Weights of a small GPT-style language model, trained from scratch on English Wikipedia: 23 layers, a variant of Muon for these matrices.
MLP neurons of a small language model. Each row is named by its layer, matrix (gate and up: input weights) and neuron, and shows model dimensions 64-255. Each number is 500 + 40 x the weight over its row's rms, rounded and kept within 0 to 999. Numbers have three digits each. A neuron's up and down rows have the sign that makes its largest values positive.
Before each neuron's rows, "fires in" lists the words (lower case) most often at its 100 highest values on Wikipedia text that the model never trained on.

fires in: "the", "of"
L12.gate5:519471530512511478449477488407548497485541379534516451484451561530508537510527528494416536417421532524533455508510503486558532594458526542510438511469450462416505549452470479533421485528561516463488571438497555461475514534487472482518489462492520484535476531483403448534603462508476540480496504471474499560442446459537453403456389537468565461472489503563521546424527484439471569513459509543482535524512487540488503512505465512500542479517510550491508497441546495500523529489479495502549524573516536498512458501468507479509540439459491515496443487487498528489416500467467467526
L12.up5:542499456455500497454535523566488404494510467507560492551514543493501517465477496568500532468461522518563471502488587463513513470475494570531520529464573541477481498530499458418580564525488513519530491512464488495629540541523463547516536412455516483453548511497493578494483480461531582466487535490437408491501468557468464500464510510477443490450537501406485441537464492479467488516437479473500497434422513483533525461479511466546599457510524490474574482504446499478461531456518600551447535493536472486563444556524513519570529489546481467533479549500444617505504495548456468480

fires in: "of", "in", "with", "for"
L18.gate112:564476527502508468489496578488539429463502483478499485504491482513452514502547537529492515551536451496456433548501503535486488544533477462416507484491563464469544428430528494476530464537502472512490582487442467532471451525468538461558573452536436514511494535486503489481552439472500474566586526526498551423424534529436478533541465548506628497477560488440495502584538414437519540509496460484510560544520482462476521493512450453499529512527526514511580428489457517465530476449502428492557542507489486495447514527538496537458477527491497489492486463533521554537534518519423457464
L18.up112:564435449516477493468492512499479529537526515478585487530471514527434408523504457565519467463529473479471540550553412540463453474520443498530493510517520408490446479488437529453430523494618504450508534564484521509515499492492428543463543508505495528511513508490510504508457503496447506543529522481442485602571545436520482490556453400475517547530542563493482483483488469496522493507466450519489553495474485415574486520503439491518511560521461482486491515542535464511486478457500462564484593380455523481524512483522558519542481505507479550544496489472484443553513576527524488519

fires in: "was", "be", "were", "is"
L17.gate439:467499526500505509480471491526485511533436411567478446429463450519499536506468542470488510503460525539557474466455568478522531554498489426462485412581481453453414519494492543455457476488521489483508411509467511560519445488491509456470503504454523465449454509535430562605500509527513581506558501543506562551516481473538555536448527589460513459416466534507491402503482492444486473495434485507501389460516527530533471570484506505530498514593462518531429476526491540488532503493532482437538532424452522469483492467513518506496469550476526505427464511491418472481482536524542570461
L17.up439:406501550491456502474473516539517587511487524546439541508571496448527518480475538521563475534525505381529520388478503504501551527464501524481491494554490470584488482573451545500507478448506475421528542482593564521482553492473458515518534490490479461427479499552454546513560534482483533508406500581508495499491496500619570562515502562453540483512482591500526535517490513472460422542524488477491507500471525574503518539474542490509566437520567531559537521521519501430506511522487483465456429565600516488529515467537492504463444499514557462461453534523534470561421524479433443495

fires in: "in", "tko"
L13.gate779:556433492505518450465533540559476523504509483515539487467511530524405494500461515580472525492504548468541495485461553511502516593546490513450523445510548551536529433542489464516519544553558547431473510550521466535436461511453547494489515427452509503528438504539471526457469473454469537488487468513506535562457449523451566516578583516495584441534482498528555527494449478533505503516498417409536471524493413472500492540528560498450520511508484497514486513528540501578439499506490484569491512467488470484542515478630546585483451497563550497506541447458446519530550514547532475505
L13.up779:505501569460505451452587476460449527577470523473510585519495489496431448492421518502506584536476469471498463476527433515525473517569550473458541499441530545553498497545468503554531513502496478559491543523456487577580469451457490540569496503439467577497534518512515511479502448521473543495481485588483530534525475506484573461485445523511521442539474574473530470481502488588494540562562509485535607440494490461487489515489519456513519493501455443497560472437461459530509440474541559528458495430494500492497500459520517514487499514601519541539474480485527548525493568490535502449

fires in: "the", "has", "of", "among", "s", "amongst"
L15.gate659:568546428503497549520515492440506523469549450550510431578501461499478511470441466526520495524465446437527512548537516499532483498507506457583444491487420479500506424563534464526570530584526530456539529550459452525514559464432481530440461530483540507476487514570486407529537489460440518478421566521414487538471420500449473443446550426577568520508513475559512524472503498501506518516516485512554509474528468470474521499472459471508449551488502421566515491515474437504473557504456480515547450501577532574456565476569545520477425491530515482501410511487513528505432469536530532493
L15.up659:453494445468430529458508459474489505460513421458551504527502547505476482564522511538549503514450520468544439518419488474463525465512462513495455523468601483513485440491443500563546506492527583497539532481475494501622586489500508541500405485491494523494468523496502534511536542525504567528515548504487464473491459546488458556490554376519491538416463554501545504454562467611488485544441473515489494455525478501477567490465555491526499557495548452506570525443447450509478468450460427499479528447439517568499489574514539543535501464511509452496480461521416520530474559522532502512

fires in: "after", "during", "since", "pacific", "in", "of"
L13.gate535:530467499501550535480531503460475533519545554534501472512443492507463523480395474530475448510497572453483538499486448508468538518535417603519599474507572527546508512538573490532464480494593471544482519496595515530430491500499526504437559443500561522434529494480450515509553391441498500535425492577483494498460493548499487400542506418500470506563541496465509553586431514540440487481548481526546559482492586483482453519502496467521463516447458432410483513499512456467444515541491470499547422478486535463465520504512505527505533496486549504505457477511460453504587453554476569532
L13.up535:525537584446525482565543580501515523505441514495512510445571547523470501461475575476499516516532484446503553519508487538486485584512522505522506500532455469537537484502527512500514477496506460514435462539526482473527427476508449524473491460446489445532463504502514494486493460398527454471469556521469499419451588527511564506537475530526494456545527431439431511506527479543522549543556564523513520450511570390610497386469517446510493487549498587493458504552492472501508426556454508483535516522484501452528532487512520475528564463491484487528438528499467505483455472535482492488

fires in: "was", "were", "being"
L18.gate615:550522525509458523508511499510482460542452490501512530496484507484522477543549540480560494422455551527505434531491542528527483526445505526506460514508530455517434474519519497484570533542511490571423517488495485531477461557516499468489480423566453492511478454496486532547468498448457539527522489449511489537443534481546522521456560468443562517484439509417487526541377498501528469519499472482482479458420488585535482505457509479488574561490543536439515472447478539467568469542503415380522546484532607552512479583547523552532494486526562500512470531487451456461509511567354450561
L18.up615:451523508411493528474528512437492477538521510489550481464492478511519471504444445406532449485525560491513487472479461514478469542464481457563511516550519458519494559517504596473466500514502490538470473423459530573523510575504570485411514465517438518524569482534485478513609459578457486521446487519595490511489514567566515435505525540515598492504506519516561559533454421478553465527489484488506467549478526541506466471460498529482489496502464500477555494411445486466574475535501481455497469465543517543520517545550520474537501464537491539587426547557530430555541415529445587548

fires in: "was", "were", "later", "be", "not"
L17.gate190:537480532431496583531549588515478551559485500542543481499501496499448491605451498562510442541454443487500442517522481521443457545446546575495559527529549511504466433464427475531538547540474467509413529503507475523503513435518476499514471494487448522498491451483416537523523455493544580455451531495478538572494531555481485487536526488460490513581574550500532459531530555498483514460503502456496500488507420476504487463471464482437520514511547491526480594481403425466482556550547531485472496445558476490522457462501513507493515480506520565562478470522482548492596476540462451566
L17.up190:535442523515432495452500479494491467477457506528508535468466527466455492533426555539549521534516493528481508432492490611504547546464424548525520495565442469539508434510567544558506531532462492488564488519492509525528434553500497462492575556525394433476490513517491487541405481486487535493522469514570451500439471522473578515478583510479614503515506505462557512532475552530492430432541472449370486515485548494514401515535575488511536445465536499522399530437508507440572473546561514473460536535452533538519488565511492490544482499466531446490439498557478451396490520507516535498

fires in: "were", "was", "is", "be", "are", "been"
L15.gate793:506378498469442505535551450434456442526449534509550518492455509455488476434414518537477454515451514492555472526498503541458491524500435528467517459481516587461512441480500521463525465555496517497436553515454468491512585557527531502484514493471435505401505497527415540484468540536452505462506521533450508535502496522501498460498555515437499518473534533523514601444563494503547458516439490463430487604403501511536507485491572460527530444552496507523452583472521456434486568534481517512497480547466547490450509466517440517503465526511548515514466576569525520461510587505496432537
L15.up793:452481517472573497462529490469529525492557503486503460500491489557486547578499521512510500451521506431502519485520517450515495534458437526469565561482499582508534475538487533532479472515478563564539545496558558469526557473514576520509502535501505441501449568528435617564542495498518561471478445476460524561475502436542514519578538507493488471492483535544496560521616531522483486482502497504467506449454506639454505523535526460490499485474500501452504487469484453492485462512533448515460491544499511566428472487425514465534440442518500492547528557456462460499532531534475438524

fires in: "can", "it", "to", "may", "they", "which"
L18.gate353:535496456488497491489479505458444382534539530456472513467461453467496509473508497500571514435525551496530578431612521584453530475583516514530501504490506443463481526425514529511420512497482525524544547516527459520556541502515443487510467510491438419504634493488531513567442558486480549514488562477483556558494489451560494530540481525470469495555468482514453560449498495554510475527479423502478516464397493539499544475485543431543441491548539509454578525513529477456520516481478545555471570468487438570491502504504453539469505445490509491480475534489562524573498506507493536561
L18.up353:572585449520527487537486478547479499528532519548608483486554520515489473491516541430510509451509536508429472506554484499500477536529493484507548520451488536473526490498510445517473533484494540523530530506488553439494470464458541566550469523538462616512544603440478491552485508475515524508483528514483508555529514497558514482457482542503503533466541454553574508505523549530467450548519407502475501467548506505430448483434468460481559526484463440530479540464410577595538456580515561542466461447491520462522479499465527529443545541513495487498495440483461479543452517548511503552

fires in: "to", "began", "can", "started", "focused"
L17.gate69:496532540551527509467463510465429490473550471540395486520482497542508512551527480494530412466487555534498595562534514502527546472524523515468487542506510538520473463488549506442528485514509476541528517560489627503489549464544492503490541509517423522478456482438540501511475589466450464416447483393444501473467493502540531541463490576451491493434522465477505531502530486527532507516465523470458476490494475411514519554430505489520474518487468513462519575554573427436473515476469435493510434532508523515415442499516533503451509515503516453525493564506563527510476547540456513479
L17.up69:448496462536516482529462502475529471534471493490507476450484478493447507473458504463444467445467473508451449502509503462487479460528441521510536513469563493437527569481522475451492474547432477439527636528479496478501474483450589492464663534561500511377561555523456509481523372494503500494495480494547571433521510481489501539436507505555524574542529411507492503473512481573469483449520486622449541471514493512495540526548499470491493503505506497470559550446525506494458504509473497446472504494535566452553500459539486517389539457495579428472521509451457497471529551441525568497

fires in: "was", "be", "being", "been", "were"
L17.gate248:486505511420529475486433485479476479464404466506525483498503442454474496544430493448494548511447500496520482505553491466528585536490525519535487456583484509462484408514520490469481544530475587499469509526494491545461532573487427579433564533560457564409465497564486518515483491499446482464508489493534515582510465571548520482530434499380488498535542498548540483522460540602506489545488540497461495514528480462489462521541470452428521492520469500467460476526545476496509499494519541473486539469490546477437514578535518472522513546544450470528500543468484479537491576581500472423
L17.up248:553430491461524504549512515463556513410507409491449488451512503565443453534486499484541493507466544522490432495460538471484508506510486550494482495504535516413494498520511429609538487512472466509561500468531519508479432507477528425506476455527411474497461513529482490503497489504472462512516494507465542548494460520563455453445471474452496418495547498550565493558504477461475456549525520463459472493507457549467491539482524516427548522511480468495475474444443524448510496494476514517414463436534496516510483539495475503535433489442476570561468495569444577513477487548444548522

fires in: "on", "of", "orbital", "orbit", "figulus"
L7.gate95:572449484536503488510580581498479475510496520508441449559408506486413543510536572493481498477451447565472527448491541507494559469455524562488524544495493523486469479455488520477472511504415534477513499580465548519485467505452510485419512506544510467533474484509428559458484509485586417504474498486496513497546453545464514528457475516488529479496535530609475511509478497524496460496509465410558560476479523539516495528515529519470576433506489477506472577528511518496491491535567450432507552433514524516527494410556533547563462466525550513489522481486438423489476495520514478508
L7.up95:495533375525573507515490555529484467522491483457485456510556475476501568432507482476447496513545510544545523530545515497442508511468557537524474485441517549440414451536484537512517616572492474507478514393512487491449490588495509439455489528547437378471492464570453466528474545486477516527549583507445555513449495590475475590503504566501493506513513481520453488486471426499343495476567547453494460514525495456494514497591562483462498511492494421514532427472523482467517467471560461551476523600493554487504491513497477481487537516476558470485541472457507479505481494538523511468

fires in: "to", "is", "was", "help", "helped"
L17.gate448:429446577519468532534523521425481508474457543488536552545471509481483471546459593564501505521426488552488505487467528525496453466472398483480437455588523534439399467479455576510479473530427523544470490511551472536518485541510567523478491558475463469441446542458540536517478531513487546434603480421463501553493424417544545502470533498431457503536510488538517493463573517462466365553519484443437485473437497528538502545549471512500459514447437484538498481458512497506550484482509500467507515466486483485461482469438554528543474533496525505486414504557502500536526485541604492444
L17.up448:536503508493464505559524499484611507484462546609452488542471473534519448528544552501489440514477515522461521524550471524486501578491453500560489523464468445540444495494514447469435508502542492536525547505503572511454500438490430516512437522545460493543473521476456517554465469392492567492473578545509485524511462496514478474472478568505544429512536526472525539574521479516463503543540506484477551525487487560487574451466478514520532473454520498525414487526522573495486440443491427527543535503542531436442427439498492461517562500496484504533561487465541485510415606558447507454

fires in: "on"
L15.gate204:455425507564501437467523571456468472519468487536531479568480562430484500552595524520432512506530483460529524480505518485556493555510544546462470529448437565474488560470488528497519577470492538491503558561498507497578442545438514464477516518497481499468445512525473552515533560487563467511524485525466516499501479482462540495475492548440510478516517502430507481512394380423498452507508436522440538432481514487613415523473538479513552500518632501509538545506486487545521491487503434507489600544418551444447497501506518512528504485533532543498484494498465483467497510489543507465
L15.up204:501481473463456386485510579490488459448499417453511523523512536453533497443488557470514448502474541432493455585501502523524466482501513511503472485481557504500526513495502594499537422492534512515514531519524465540424488517454484529441489456467516533525440499493475520461409451507511511532481559479492506497444488511548556569503543530452523493368468533500463455446453577437491531478482536528495523393531466508470521550409450483527570570447474523425484504486471483511441530458514524482497507465518443472509472531608521528547467475495589527477549522504572570493462570497573513501